MLP neurons of a small language model. Each row is named by its layer, matrix (up: input weights) and neuron, and shows model dimensions 624-719. Each number is 128 + 32 x the weight over its row's rms, rounded and kept within 0 to 255.
After each neuron's rows, "fires on" lists the tokens most often at its 100 highest values on Wikipedia text that the model never trained on.

L10.up4094 [133 110  94 157 153 117 154 155 206 171  97 127 115 177 118 142 188 155 136 142 108 116  86 154  71 112  79  82 158 135 130 174 160 163 158 185  83 109 137 162  79 131 138 200 109 178 162 123 128 170 106 149  78  58 111 179 149 113 115 130  98 115 154 108  61 120 163  93 142 121 143 148 169 182  96  95 124 120 117  28 128  97 100 126 154 109 104  92  98 177  99 146 122 100 110 134]
fires on: ",", " and", " on", " |", " as", " in"

L10.up1276 [130  99 162 103 107  82 168 113 121 165 131  67 125 176 100  90 151  66 120 140 138 129 125 156 126  88 147 128  94  49 139 123 114 113 213 135 141 149 166  89 172  41  92 174 128 115 140 162 151 185 141 159  79 123 114  98 109  83 164  92 130 225 154  92 158 120 104 106  85 122  74 128 167 193 184 118 139 137  56 138  94 111  92 111 128  93 121 142 113 113 153 154 142 128 107  72]
fires on: " of", " in", ",", " at", "|", " to"

L10.up3018 [139 124 108  92  94 129 158 116 216 143 172 155  96 158 124 172 113 164 118 130  73 135 177 147 124 112 133 127 112 105 188 139 107 180 131 109  94 122 111  93 159 118 181 153  70 120 114 139  92 131 170 123 143 192 128 104 142 108  68 136 132 134  83  68  68 123 133 127 164 154 136 122  91  57 163 160 126 119 136 152 108 139 153 103  82 158 173  70 139 205 108 136 122 112 133 153]
fires on: " ", ",", " (", "2", "1"

L10.up3999 [144  89 161 157 133  67 138 135 160 142 151  83 136 165 147 153 102 110 175 153 163 106 149 110  91 100  61 164 157  89 187 123 154 104 175 145 133 134 114 152 190 138 151  54 126 138 116 155 172 154  64 116 124  96 111  91  91 105 126 129  82 136 130 106 130 168 157  86 100 139 112 130 120  98 155 140 122 146 118 107  92 123 123  59 135 113 119 174 158 102 213 168  81 166 187 137]
fires on: " |", "|", "-", " can", ","

L10.up884 [141 133  97 105  89  93 133 167 111 174 126 117  95 121 146 149 116  68 144 132 129  96 111 114 116 111 137 158 156 167 162 152  84 142 173  84 135 169 126 101 164  91 159 118 119 153 122 102 115 141 129 154 179 100 111  90  89  99 152 105 115 129  85 177  55  79  95 140 177 117 104 134  78 142 140 148  94 133  94 139 170 127  94 114 126 110 134 168 198 101  54 179 106 158  99 107]
fires on: " |", ")", " Released"

L10.up1634 [216  81  94 154 109 163  62 131 144 147 142 101 156 182 152 135 137 114 179 132 133 101 142  70 153  83 153  94 158 162 137 165 115 123 117 115  93 170 138 103 132 107 126 153 149 168 152 129 147  90 113  92 181 154  81  93 146 131 165 173 121 104  98 162 147 129 114 136 158  96 100 115 158 132 120 161  76 131  98 114 101 130 113  86 170 140  99 160 181 176  74 129 161  85 113  99]
fires on: " United", " |", " ext", "^{", " U", " contin"

L10.up4026 [ 87  77 183 101 118  80 171 116 153 158  64  87 149 104 129 114 164 182 117 145 160 141 143 116 100 103 101 144 106 167 123 126 112 130 105 100 148 161  67 125 126 110 143 167 163 181 141 167 155 132 157 138 130  97  70 102 110 121 153 130 151 129 194 141 164  81 114 165 164  94  52 141 114 139 104 174 164  82 204  82 109 136 175 165 140 165 177  95 137 125 112 125 131 104  57 134]
fires on: " Re", " re", "re", " on", " to"

L10.up758 [187 145 169 133 138  67 139 134 144 147 100 128 150 129 143 119  86 124 131 182 141 145 107 149 123  88 104 124 160 165 131  77 144 146 115 186 137 122  99 110 156 123 127  97  99  98  93  61 131  72 132 180 177 147 130 117 137 105 135  75 153 160 106 122 104 126 129 113 150 132 125 113 138  72 177  96 144 128 137 172  85 123 108  71 147  81 142 142 163 127 148 148 124 141 208 172]
fires on: "),", " was", ",", ")", " and", " b"

L10.up2786 [104 159  96 141 169 143 177 105 103 136 135 106 132 136 121 122 117 156 136 169  90 122  99 150 167 163 100 121 152 127 161 111 147 129 147 179 158  85 139 100 100  65 106 119 151 110 119 116 147  80  89  94 107 103  50  82 134 110 145  80 143 129 167 157 164 118 158  78 140 165 112 157  76  73 104 175  99  94  84  78 174  99 184 118 161 153 134 160 118 101 116 130 103 169 155 149]
fires on: "==", " (", " ==", "==="

L10.up1850 [ 77 144 188 161 124 105  91 124  73 166 119 111 109 130  53 142 114 113  69 108 137 155  94 173 122 101 161 177 118  92 136 119 150 179 116 121 150 157 124 119 142 107 164 141 155  78 171 119 129 101 148 125 140 147 111 111 104 128 121  75 144 119 140  59 135  80 136 183 111 119 129 169 140 153 124 151 101  60 163  88 162 129 122  63 158 100 141 157  82  96 116 109 138 127 193 151]
fires on: " |", ";", ")", ",", "."

L10.up4122 [211 136 143 160 137 127 157 206 165 231  83 117 110 154  71 131 193 146 116 101 206 105 121 141  99 127 128 159 118  79  50 136 143 125 121  94 137 135 132 178 105 115 152 168  95 147  68 119 173 102 132 113 135 147 126 116  76  92 149 156  83 143 194  97 101 123 159 150 148 138 113 146 207 141  97 187 143 139 175 116 121 163 157  90 173 127  75 151 194 105 100 182 117 111 138 147]
fires on: " R", " S", "ir", " L", "ep"

L10.up1229 [167 143  92  99 138 122 122 157 185 183 149 162  62 126 121 137 138 103 184 155 130 147  54 168  89  96 130  53  70 101 139 223 125 105  87 121  56 138 182 125 182 144 132 147 131 167 121  95 156 112 119 119 145 161 105 123 120  87 159 140 114 154 156 156 138  82 168 124 138  95 109  84 151 146 161 130 125 112 111 156 123 101 105  90 149 197 148 125 106 142 187 105  93 165 137 163]
fires on: " as", " and", " C", " Dis", ",", "."

L10.up4058 [128 112  96 123  65 154 139 120 154 158 133 135 142 135 142 123 178 115 198 155 146 124 131  82 138  94 172 113 154 115 128 147 128 131 150 150 104 124 170 143 145 116 150 121 100 144 116 114 142  67 164 127 164  70 155 133 136  94 185 156 146 148 135 143 145 107  98 115 154  93 127 140  97 113  82 151 148 127  75 126 150 144 152 157 160 133  79 144 116 183 118 164 103  56 138 132]
fires on: ".", "1", " E", "3", " |"

L10.up1599 [115 109 175  92 128  82 144 143 132 141 118 116 137 140 209  72 105 104 144 152 149 185 142 119 134 144 207 143  77  84 149 137 112  80 158  91 176 190 118 101 126 164  76 149 118 174 131 210 131 144 150 132  90 119  65 110  80 163 120 151 127 106 110 159 152 122 102 120 144 162  78 133  81  99 123 213 117  92 111 122  84 105  97 140 147 123 136 138 174  94  75 117  88 202  66 144]
fires on: " ", "2", "p", "0", "1", " exp"

L10.up1318 [150 151 151 145 147 158 120  88  90 104 116 117 146 155 126 149  92 112  71 147 159 176 107  97 158 132  67  43  84  60 156 123 158 108 111 111 180 129 157 145 157 120 122 100  96 123 160 129 139 145 154 152 123 189 129 151 157 159 154  93 136 148 166 142 135 138  78 145 108 167 142 170 137 142  91 161 115 191 110 140 157  81 123 164 178 137 185  88 155 193 184 115 132 166  92 190]
fires on: " during", " F", " During", "F", "Early"

L10.up1754 [179 138  95  62 148 199  98 120 199 150 202 144  98 134 155  91 140  95 141 129  88  96  38 127 109 183 131 139  93 143 133 109 190 113 118 177 146 135 113 126  97  95 114 126 119 135 131 149 104  55 108  92 149 157  76 129 116  86  89 151  85 157 153 139 135 125 198 136 158 115 119 151 159 194  94 139 120 127 115 133 149 169 118 207 103 104 184  81 137 151 123 135  97 104 109 134]
fires on: " for", " and", " For", " P", "==", "For"

L10.up4567 [141 134 162  78 153 138 226 120 110 140 125 154 169 182 132 128 133 166  95 154 124 156 157 123 144 149 153 156 111 172 186  80 141 119 144 150  82  54 120 154 139 114 108 150  49 142 138 192 142 118 184 124 103 128 163  96 148 121 128 124 134 160  66 108 174 166 134 121  85 144 130 112 127 171 119 158 160 139  92 122 106 163 113 152 161 183 125 133 139 163 148 116  93 158 146 137]
fires on: "ar", " Par", " car", " Bar", " Gar"

L10.up812 [116 129 106  99 113 128 162 151 109 177 171 118 118 101 166 105 181  57 141 127 119 114 179  66 141 115 143 120 125 105 136 145 108 154 111 144 137 151 130 138 102 115 126  78 134 105 161 144 146 163 139 113 122 148  85 136 152 117 109  90 108 108 163 113 140 112  80 161  99  91  78 153 182 174 138 136 115  96 150 120 104 122 105 112 110 110 116  83 129  91 176 145 102 137 145 124]
fires on: " of", " Royal", " H", "1", " |", " by"

L10.up1838 [121 109 132  88  47 149 194 118 110 142  98 144 119 171  68 135 230  99 115 139  81 133 144  59  90 123 150 131 106 138 113 122 112 176 162 158  97 100 123 114 193 138 141 169 139 166  80 109 130 134  97 174 120 118 126 182 149  67 164 115 163 140 116 139 154 101 127 142 104 108  75 136 132 165  69 151  49 141 143 154 141 135 136 141 132 129  84 155 153 156 139  55 154 107  73 144]
fires on: "2", "-", "4", "0", "3", "1"

L10.up1108 [105  53  96 127  95 154 126  75 142 128 102 124 136 172 117 138 174 117 147 162 170 151 169 116  54 158 154 104 178 147 156 154 139 179 169 102 149 126 139  59 156 108 143  78 131 190 115 166  81 135 110 153 127 171  59 190  99 100 145 117 113 107 116 120 126 142 154 127 137 187 129 120 139 126 125 137 108  93 125 101 140 109 108  96 171  93 142 157 118 134  93 121  88 205 108 147]
fires on: "2", "0", "3", "4", "7", "1"

L10.up4493 [164 148 120  96  91 188 112 114 183 156 153 148 157 147 159  96 134 135 102 109 130 124 129 114 157 111  90 126  76 155  70 148 145  85 129 167 104 113 147 173 133 114 171 129 136 144 143 114 149 106 162 176 161 144 123 161 115 137 153 125 172 134  90  92 171 135  45 115 149 125 119 143 138 151 162 132  59 149  72 130 110 167 128  81 173 111 156 130 233 141 139 170 144 130 194 112]
fires on: " and", " his", " their", " the", "."

L10.up1378 [102 152 204  80  92 134 150 132 177 144 111 154 152 158  74 166 107 135 135 127 112 146 179 135 186 116 148 125  92 115 149 113 108 105 110 143 169 173 165  90 129 125 175  99 153  94 112  73 152 163 178 143 138 130 130  79 147 107 153 109 122 170  91 166 151 177  78 101 139 151 152 137 144 157 121 129 100 176 120 158 143 120 185 124 136  73 132 160 114 144 130 137 158 178 163 118]
fires on: "2", "0", ".", ","

L10.up1022 [126 159 158 168  95 131  89 138 102 130 107  72 150 143 155 170 150 137 158 166 133 114 131 109 151 127  80 166 166  86 107 108 143 176 154 106  88 136 169  97 149 110 136 101  93 127 153 211 113  47 122 135 169 167  92 159 129  94 134 136 113 113 185 105 133  89 172  81 174 122  94  97 139 129 159 195 134 132 172 112 108 154 158 118 135  91 130 159 132 135 131 169  98 169 128 152]
fires on: " |", " ", " Television"

L10.up977 [159 141  73 142 165 137  86  87 105 102 136  81 126 106 138 123 189 151 152 159 106 150 143 149  64  73 154 117 153 125 122 147 218  93 118 158 121 109  83 118 102 117 156  79 150 145 155  87  42 138 120 118 100 101  85 138 123 148 139  96 153 120 165 110 120 147 106  87 141 153 112 129 121 167  81 126 124  69 161 105  90 116 155  80 133 146 158 116 140 148  94 161  81 123 135 115]
fires on: "==", " ==", ","

L10.up890 [155 134 155  33 115 126 176  96 125 126 125  85 133 127 175 128 129  87 115 119 199  46  95 101 100 123  85 137  61 145 143 133 138 174  89 141  74 104 141 146  97  92 115 119 151 149 206 136 165  96 136 103 113 168 166 125  98  88 141  55  99 125 104 117 191 124 129 174 143 129  57 160  99  91 158 126 157 130 106 145 125 150 131 172  79 133 160 143 172 151 139 182  94 176  65 190]
fires on: " for", " and", " age", " to", " between"

L10.up379 [ 97 145 163 119 119  89 122 117 125 169  98 169 135 159 144  93 147  24 105 109 163 132 132 155 129 155  69 173 140 104 155  90 135 178 143  88 105  85  85  99 172 131 180 179 139 109 140 132 103 156 161 147  91 109  89 117  61 142 153  94 167 139 105 178 115  92 121 120 167 155 105 121 133 149 112 155 126  83 105 134 161 172 109 104 137 119 100 144 157  81 160  78 124 121 180 163]
fires on: " |"

L10.up1380 [165 103 118  92 153 114 133 123 149 133  92 135 152 118 139 151 185 159  90 153  99 125 118 112  88 112 152 162 151 161 112 154 148 135 137 140 153 184  93 137 167 111 179  87  64 123 180  93 157 102 184 100 126 105 140 180  86  99 119 108 118 127 139  77 132 161 132 188 175  62 167 145 158 127 127 151 115 152 140 106 148  91 114 131 153 176  80 168 123 104 166 166 153 128 109 105]
fires on: " the", " "

L10.up636 [124 142 142  95 132 105 115 169 217 132 118 150 160  83 200 109  95 145 115 154  59 168 135 138 119  86 119 133 171 151  91 137 148 149 151 124 152 114  95 122 201 125 123  95 130  95 155 130  94 138 132 173 168 160  88  98 115  58 134 126 114 118  80  93 189 130 100 125 157 177 118 134 147 108 109 165  56  89 156 167  77 114  96 145 110  71 155 134 117 120  64 137 126 145 135 124]
fires on: ",", " an", "-", " v", "D"

L10.up1114 [ 56  88 126 142 164 196 134 119 149 108  90 169 175 202 159  86 135 131 171 134 126 114  95 181 115 109 112 121 157 109 132 121 180 178 193 125 174 151 148 101 118 114 161 124  76 163 115 206 164  93 115 144 101 176  77 142 111 123 193 111 149 114  99  92 154 101 135 107  81 163 137 147 104  91 114 141 124  88 183 127 125  83 157 152 154 172 119 140 159 157 162  76  86 128 156 139]
fires on: " ", " (", "=="

L10.up3773 [154 108 186 115  91 111 166 110 121 159  95 190 135 150 114 153 134  72 103  80 147 184 134 158 137 175 105  65 121  72 186 105 212 137 143 162 150 153 131 119 150  93 143 116  85 123 100 147 133 119 192 138 185 158  91 115 170 101 115 151 115 119  68 170 137 131 124 125 161 178  87 111 155 126 102 137 101 192 162 125 168  61 135 103 132 166 159 116 186 140 156 159 159 116  95 151]
fires on: "\\", "-", "2", " \\", " ("

L10.up2982 [121  61 125 137 159 152 152 166 141 175 153 135 111  96 162 130 133  79 198  68 135  99 133  65 149 121 144 133  93 122 104 150 181 165 133  96 125 165 110 122 123  82 159  92 102 111 175 130 165  91 152 108 159  79 140  92 136 100 104 114  69  93 170 177 132 155  98 136 133 107 142 175  98 149  90  60 132 119 112  84 131 135  59 132 187 160 141 169 165 150 111 153 103 123 110 126]
fires on: "-", " inter", " non", " sub", " post", " Inter"

L10.up2438 [150 107 115 117 139 142 121 161 190 152 145 116 105 115 166 153 113 150 127 134 112 144 186  94 107  98  82 116 126 119 110 210  93 134 153 182  98 131 153 105 127 123  68 136  74 127 196 168 155 143 204 123 144 150 100 163 106 157 158 168 113 121 120 135  85 124 104 110  92  95 120 110 151  68 144 141  47 165 169 132  80 101 142 141 128 121 141 145  98 129 128  68 143 146 151 144]
fires on: "1", "2", "9", "0", "7"

L10.up2951 [129 119 130 123 126  87 122 153 130 125 140 101 118  92  73 153 127 140 151 101 166 143 144 108 103  91 104 154  88 153 120 192 139 116 100 161  95 164 145 178 140 136 139  87 141 138 183 137 106  96 180 102 173 139  84 145 104 129 103 148 169 119  49 168 110  73 171 166 116 190  52 137 175 146 174  94 109  82 114  53 136  60 104  60 119 131 126 117 185  79 158 127 118 103 185 163]
fires on: ",", " and", "),", " |", " is"

L10.up4132 [ 84 157 114  92 161  78 155 146 166 100 112 114  78 132 115 108 109 132 127 151 113 144 110 140 174  58 154 139 142 131 109 182 138 201 118 108 118 145 129 133 115 131 175 130 142 174 119 141 125 160 122 182 130 185  56 114  98 133  87  96  95 164 131 122 105 119 143 165 110 160 135 132 147 103 134 116 159 151 109 165 158  95 132 139 162  92 132  96 120  96 162  75 131 138 195 155]
fires on: " |", ",", " and", "===", "P", " was"

L10.up1707 [176 185 120  94 153  62  66 144 159 127 169  96 162 164 136 114 144  92 166 155 187 133 123 131 134 119  88 122  90  62 154 173 151 125 149 178 128 115 140  73 112  64 150 110  62 140 142 101 148 116 134  47 117 132 115 119  58 102 117  75 127 118  99 126 123  95  90 132 177 184  74 139 129 117 153  93  75 115 114 115 121 116 244 129 136 118 118  68 139 107  97 182 120 118 105 125]
fires on: "9", " and", " to", " m", "0"

L10.up2063 [157  95 123  95 122 156 146 150 156 138 106 156 146 190 155 110 172  60 175 158 130 167 135 153 117 162 126  81 104 185 150 146 159 169 110 112  78 176 122 108 121  85 159 146 116  77 118 169 166 134 177 139 127  93 121 106  94 122 145 113  99  99  97 129 130 113  97 121 177 107 179 142 172 113 122 107 135 134 153  75 128 173 110 150 161 104 148 108 161 155  98 132 135 197 135 135]
fires on: " of", " non", " de", " inter", " n", " N"

L10.up3503 [129 145  96 133  91 138 106 141 173 161 121  71  99  81 117 134  89  98 123  67 138 147 151 114  46  48 144 117 110  88 144 131  86 150  92 109 114 119 146 155 181  95 162 135  77 101 155 196 145 118 129 102 165 127 152 124 101  40 158  75 102 172 139 150 121  82 105 107 159 117 149 104 147 186 159 115 104 108 176 140 115 168 139 117 115 150 132 215  67 120 172 123 128 214  88  93]
fires on: "′", "A", " |", " in", " to", " ("

L10.up2094 [127 162 103  76  72  90  93 155 168  63 154 115  99 113 192  77 169  70  77 185 162 103 165  68 105 155 122 107 154 172 177 132 148  72  87 151  96 110 142 124  92 137 168 129 114 110 131 116 112  96 135 114 141 127  50  67 102 127  46 114 130 108 196 122 182 180 106 164 158 158  80 189 105 135 157 159 114 163 136 130  50 139  76 124 195 139 168 139 158 138 127 112 152 153 150 129]
fires on: "1", " of", " ", "-", " during", " '"

L10.up2946 [133 172  96  73 125 103 179 139 171 136 143 148 170 107 154 187 179 127 179 158 135  78  69 141  59 104 154 117 134 184 101  94 122 136 107 133  60 168  84  89  85 105 162 148 129 152 117 152 133 167 129  90 168 132 132 134 139 116 120 165 150 181 230  96 155 151  81  86 139 161 161 140 166 141 109 109 150 133 145 168 144  94  90  92  81 112 128 186 117 168 167 115 156 123 170 193]
fires on: "2", "3", ".", "5", "4", "7"

L10.up3818 [153 133 162 114  72 103 172 114 156 131 186  90 145 171  67 121 164  48 143 102 130 144 119 167  78 110 129  47  79 104 166 168  99 125  91 176  91  88 196 133 134  88 100 148 178 126 105 156 135  88 157  81 143 117 102 147 124 139 146 115  83 173 129 177 165 189 120 168 159 153 144 158 115 128 131 148  88 153 141 129 112 110 161  46 141 113 143 146 102 105  99 205  90 117  92 127]
fires on: "7", "2", " or", "4", ",", "9"

L10.up2091 [130 173 125 136 105 147 148 184 110 130  93 119 140 108 148 122 186 107  69 112 163 200 124 131 134  97 160 133 116 124 185 169 103  81  98 163 153 118 120  79 137 113 111 104 158 145 147 181 161 128 155 118 166 127 121 103 132 116  64 122  92 144 162 129  92  49 120 142 129 169 133 169 117 184 148 126  55  90 119  80  77 165 105 138 101 128 161 116 164 182  76 183 107 141  95 151]
fires on: " ", "-"

L10.up4512 [124 173 133 121 137 151 131 177 128 151 134 119 140 130  53 111 216 139 133 151 108 137 115 136 148 179 194 133 157 144 109 149 129 191 109 155  92 132 120  86 122  64 204 132  93  90 174 133 166  93 154  92 141  95 157 129 132  68 103  79 155 163 125 145 145 140 107 190 121 105 106 104 118  89  97 197  97 116 166 141 110 130 108 125 165 173 123 101 117 105 147  90 175 171 152 111]
fires on: " (", "\n"

L10.up28 [123 153 140 122 123 131 121 168 114 165 121 112 139 191 116 175 150  76 140 135  98  88 110  82 151  79  80 120 118 123 141 111 147 160  84 148 115  87 147  82 150 109 138 153 125 172 112 164 161 137 109 106 188 122  95  84  82  79 132 146 133 166  97 152  88 117 122 186 132 140 150 138  96 124  91 167 111 130 165 165  74 176 130 136 141 156 178 175 131 167 151 117  97 172  98 191]
fires on: " |", ";", " —;"

L10.up3585 [156 115 159  89 136 105  77 155 147 120 125  55 109 164 149 121 149 125 165 133 112 104 127 127 123 112  79 147 179 104  91 107 125 181 138 126 153 157 166 149 158 137 117 139 161 112 162 139 136 129 173 115 149 105 157 119  25 131 183 133 127 148 156  87 126 112 106 104 200 117 114 204 159 114 136 180 141  72 173 107 140 126  77 105 144 118 153 144 140 101  99 112 137 136 165 158]
fires on: " |", " v", " was"

L10.up3291 [100 150 142 167 126  87 137 169  96 163 143 104 126 180 123 172 179 100 190 117 156 138  53  84  76 156 149 117  93  86 100 140 134 161 146  99 129 133 126 146 144 103 111 112  88 118 117 145 180 167 120 122 143 120 136 149 104 100 136  95 139 123  79 148 182  77  90  77 132 138 115  82 150 158  92 158 109  69 148 167 155  78  94  98 114 133 188 122 196  94 128 135 119 107  70 117]
fires on: "\n", " |", ";"

L10.up37 [137 114 171 174  82 139 111 148 107 140 146 123 157 197  94 116 148 130 162 148 130  71 121 155 152 113 163 127 108  91 118 169 131 143 115 166 106 122 179  64 141  83 121 123 161 147  71  88 110 132 136  92 101 177 159  63 142 118 132  81 146 160 145 141 119 149 164 148 118 159 146 142 119 179 143 113 145 126 110  86 143  50 115 130 157 119 138 106 124 152  93 124 127 120  92 146]
fires on: " ", ".", "0", "\n"

L10.up800 [168 140 118  97 154 151  99  65 145 191 109 100 195 142 101 145  84 121 123  95 168 148  93  88  62 108  94 124 124 154  70 124 156  90 120 170 179  79 131 137 144 121 133 125  86 111 173 156  98 140 185 135 164 169 121 134  93 113 183 111 163 175  83 187 158  93  79  74 100 152 104 129 111  76 176 183 123 124 180 110 140 115 105 118 120  76 151 131 118 169 145 171  94 168  81 162]
fires on: " B", " C", " S"

L10.up2629 [131 171 133 125 194 180 118 103 113 160 134 100 163 120 114 160  75 122 110 103 127 125  89 174  39  91 139 113 141 168  76 158 130  93  85 119 123  82  96 159 159 103 100 125  62  93 140 142  88 118 163 135 173 105 103 148 149 128 100 133 104 163 101 166  39 175 145 150  79 135 134 103 100 106  98 179 125 136 114  91 129  79  64 161 108 125  73 190  87 121 115 118 155 139 156 161]
fires on: " S", " F", " B", "3", "0", "2"

L10.up1578 [127 129 107 120 112 147 162 166 139 132 175 102 151 134 124 149 173  59 156 144 194 123 122  98  82 164 118  85 116  88 145 135 156 117 100 117 166 141 177 150 172  95 148 103 134 132 153 114 105  79 103 126 205 153 154 145 130  83  95 160 119 122 117 118 112 145 153 172 149 151  99  89 131 155  90  65 105 107 164  91 149 113  82 189 106 190 103 196 146 180 132 142 135 162 114 140]
fires on: " and", "==", " ==", " ===", ","

L10.up4497 [114 109 121 109  96 111 179 147  99 153 189 104 128 184 124 146 108 156 138 154 108 186 108  95 113 144 141  87 118  86 125 165 174 133 105 102 115 100 199 142 135 113 154 148 117 176 141 166 141 177 108  79 105 119  61 126  99 147 180 147 164 177 120 199 151 102 117  97 162  98  63 158 110 136 123 182 118 161 106 149 178  61  75 108 165 140 164 141 128 146 128  84  93 126 149 187]
fires on: " has", ",", " with", " and", " have", " a"

L10.up2789 [170 147 134 122  86 165 150 116 190 156 119 147 190 102 186 148 166 153 201 139 112 108 138 179 162 165 158 148 166 149 158 171 122 119 163 140  87 101 146 143 137 133 167  95  81 129 141 170 148  48 124 155 122 137  61 124 177 122 153 131 111 154 177 101 162 128 108 146 143 146 175 144 153  97 149  91 131 123  77 156 126 139  76 108 169 143 164 118 151 174 162 106 151 136 125 101]
fires on: " ", ".", " ."

L10.up3087 [163 137 112 126  87  89 158 163 187 186 126 127 149 176 185  84 146  74 184 130 217 103 131 132  95 159 161 159  86 114  78 166 129 138 144 149 104 135 171 156 104  94  83 135 130 132 178 147 123 112 128 110  90 125 166 170 100 159 135  71 119 133 144 170 118  86 171 138 109  99 149 148 134  23 105 157  84  89 119 131  91 109 126  77 132 152 131 171 156 175 139 178 118 168 110 105]
fires on: " S", " H", " R", " was"

L10.up3540 [162  98  89 122 165 109 158 112 111 130 210 153 198 140 148 132 132 163 109  39 133 172 132 143 128 132  86  91 124 137 128 105  96  92 125 193 119 112 170 124 107 106 180 132  93 138 156 156 111 136 172 143 113 192 120 128 137 133 198 119 134 159  60 160 112 125 158 109 147 146 159 103  88 137 166 150 102  32 123 145  80 131  84  85 149  67 161  79 143 115  92 110  99 103 150 156]
fires on: " ", "1", "4", "9", "0"

L10.up1567 [169 147 125 146 104 115 113 144 123 126 148 145 178 130 155 141 104 100 143 140 166 103 138 193 110 108 128 139 115 148 165 202  62 143 125  88 110 150 133 155  87  74  74 209 105 122 122 159 157 111 112 120 136 146 100 109 130 101  80 154 151 148 101 113  80 128 102 174 175 173 117 158 126 124 119 125 121  92 104 146 138 122  99 136  80  90 112  72  71 130  89 102 157 156 182 130]
fires on: " H", " part", "ust", " Part", " gr"

L10.up1106 [141 158 144  74 126  41 169  93 138 163 142 103 161 131 104 151  81 111 124 140 159 164  93 113  47  71 118 135 155 108 156 134 159 111 166 187 125 128  88 113 186 126 134 131 117 141 106 116 127 124  96  95 196 108 107  80 161 157 128 106 138 140 104 106 134 133 166 102 110 131 116 121 138 149 175  96 105 135 167 122 130 141  87 106 112  42 154 191 177  78 109 141 155 143 160 153]
fires on: ",", " and", " with", "b", " a"

L10.up4440 [178 116 149 104  91  65 110 140 171 154 143 113 175 141 147 147 193 111 136 120 128 156 124 133 190 179 103 131 121 144 104 105 131  95 173 147 178 140 121 190 147  37 136 113 165 110 166 164 153 156 159  58 102 111 140 143 141 114 152 118 118 105 100  68 142 178 117 134 171 113 135  66 122  92  59 205 102  96 188 119 165 122 126 156 134 139 176 108 115 132 138 154 104 164 137  98]
fires on: " ", " b", " \"", " m", " ("

L10.up1429 [121 145 160 123 106 158 108  89 119 144 125 126 182 174 101  84 135  97  73 165 138 101 103 119  91  76 155  53 145  83 168 133 162 129 148 127 155 104 131  92 124  96 157 129  92 165 133 154 135 104 222 139 176 174 133 134 124 133 125 146 168 134 144 129 185  53 119 116 138 147 125 176 193 175 106  89 142 119 112 111 162 110 112 146 150 100 111 160 154 147 197 134 146 159 157 176]
fires on: "f", " f", " F", "F", "0"

L10.up1383 [108 112 151 162  91  92  80 146  90 137 134 185 111 153 124 136  80 115  91 175 100 149 102 142 177 122 134  52 152 194 157 127  78 162 135 102 153 135 151 140 202 123 200 193  99 116  72 146 165 158 124  99 177  92 130 133 162 131 160  93  90 122 120 104  25 152 151 119 155 170  92 106  70 150 147 142 136 117 106 136  94  87 118 164 132 134 186 132  50 173 133 174  96 165  94 153]
fires on: " |", ";", " Press", "field"

L10.up1272 [119 150 109 113 104 138 103 111 153  91 171 113 103 139 138 122 141  77 160 116 165 132  74  68 124 109 116 100 176 124 140  93 121 185 194 121 127 157 214 121 174 133 146 143 174 175 110 102 144 135 153 142  79 127  74 114 162 124 193 101 158  88 112 147 124 129 118  66 132 155 128 128 127 128 114  80 112 111 157 135 151 124 213 186 130 106  82 116 130 174 132 104  89 100 143 103]
fires on: " |", " In", "3", " pen", "2", " in"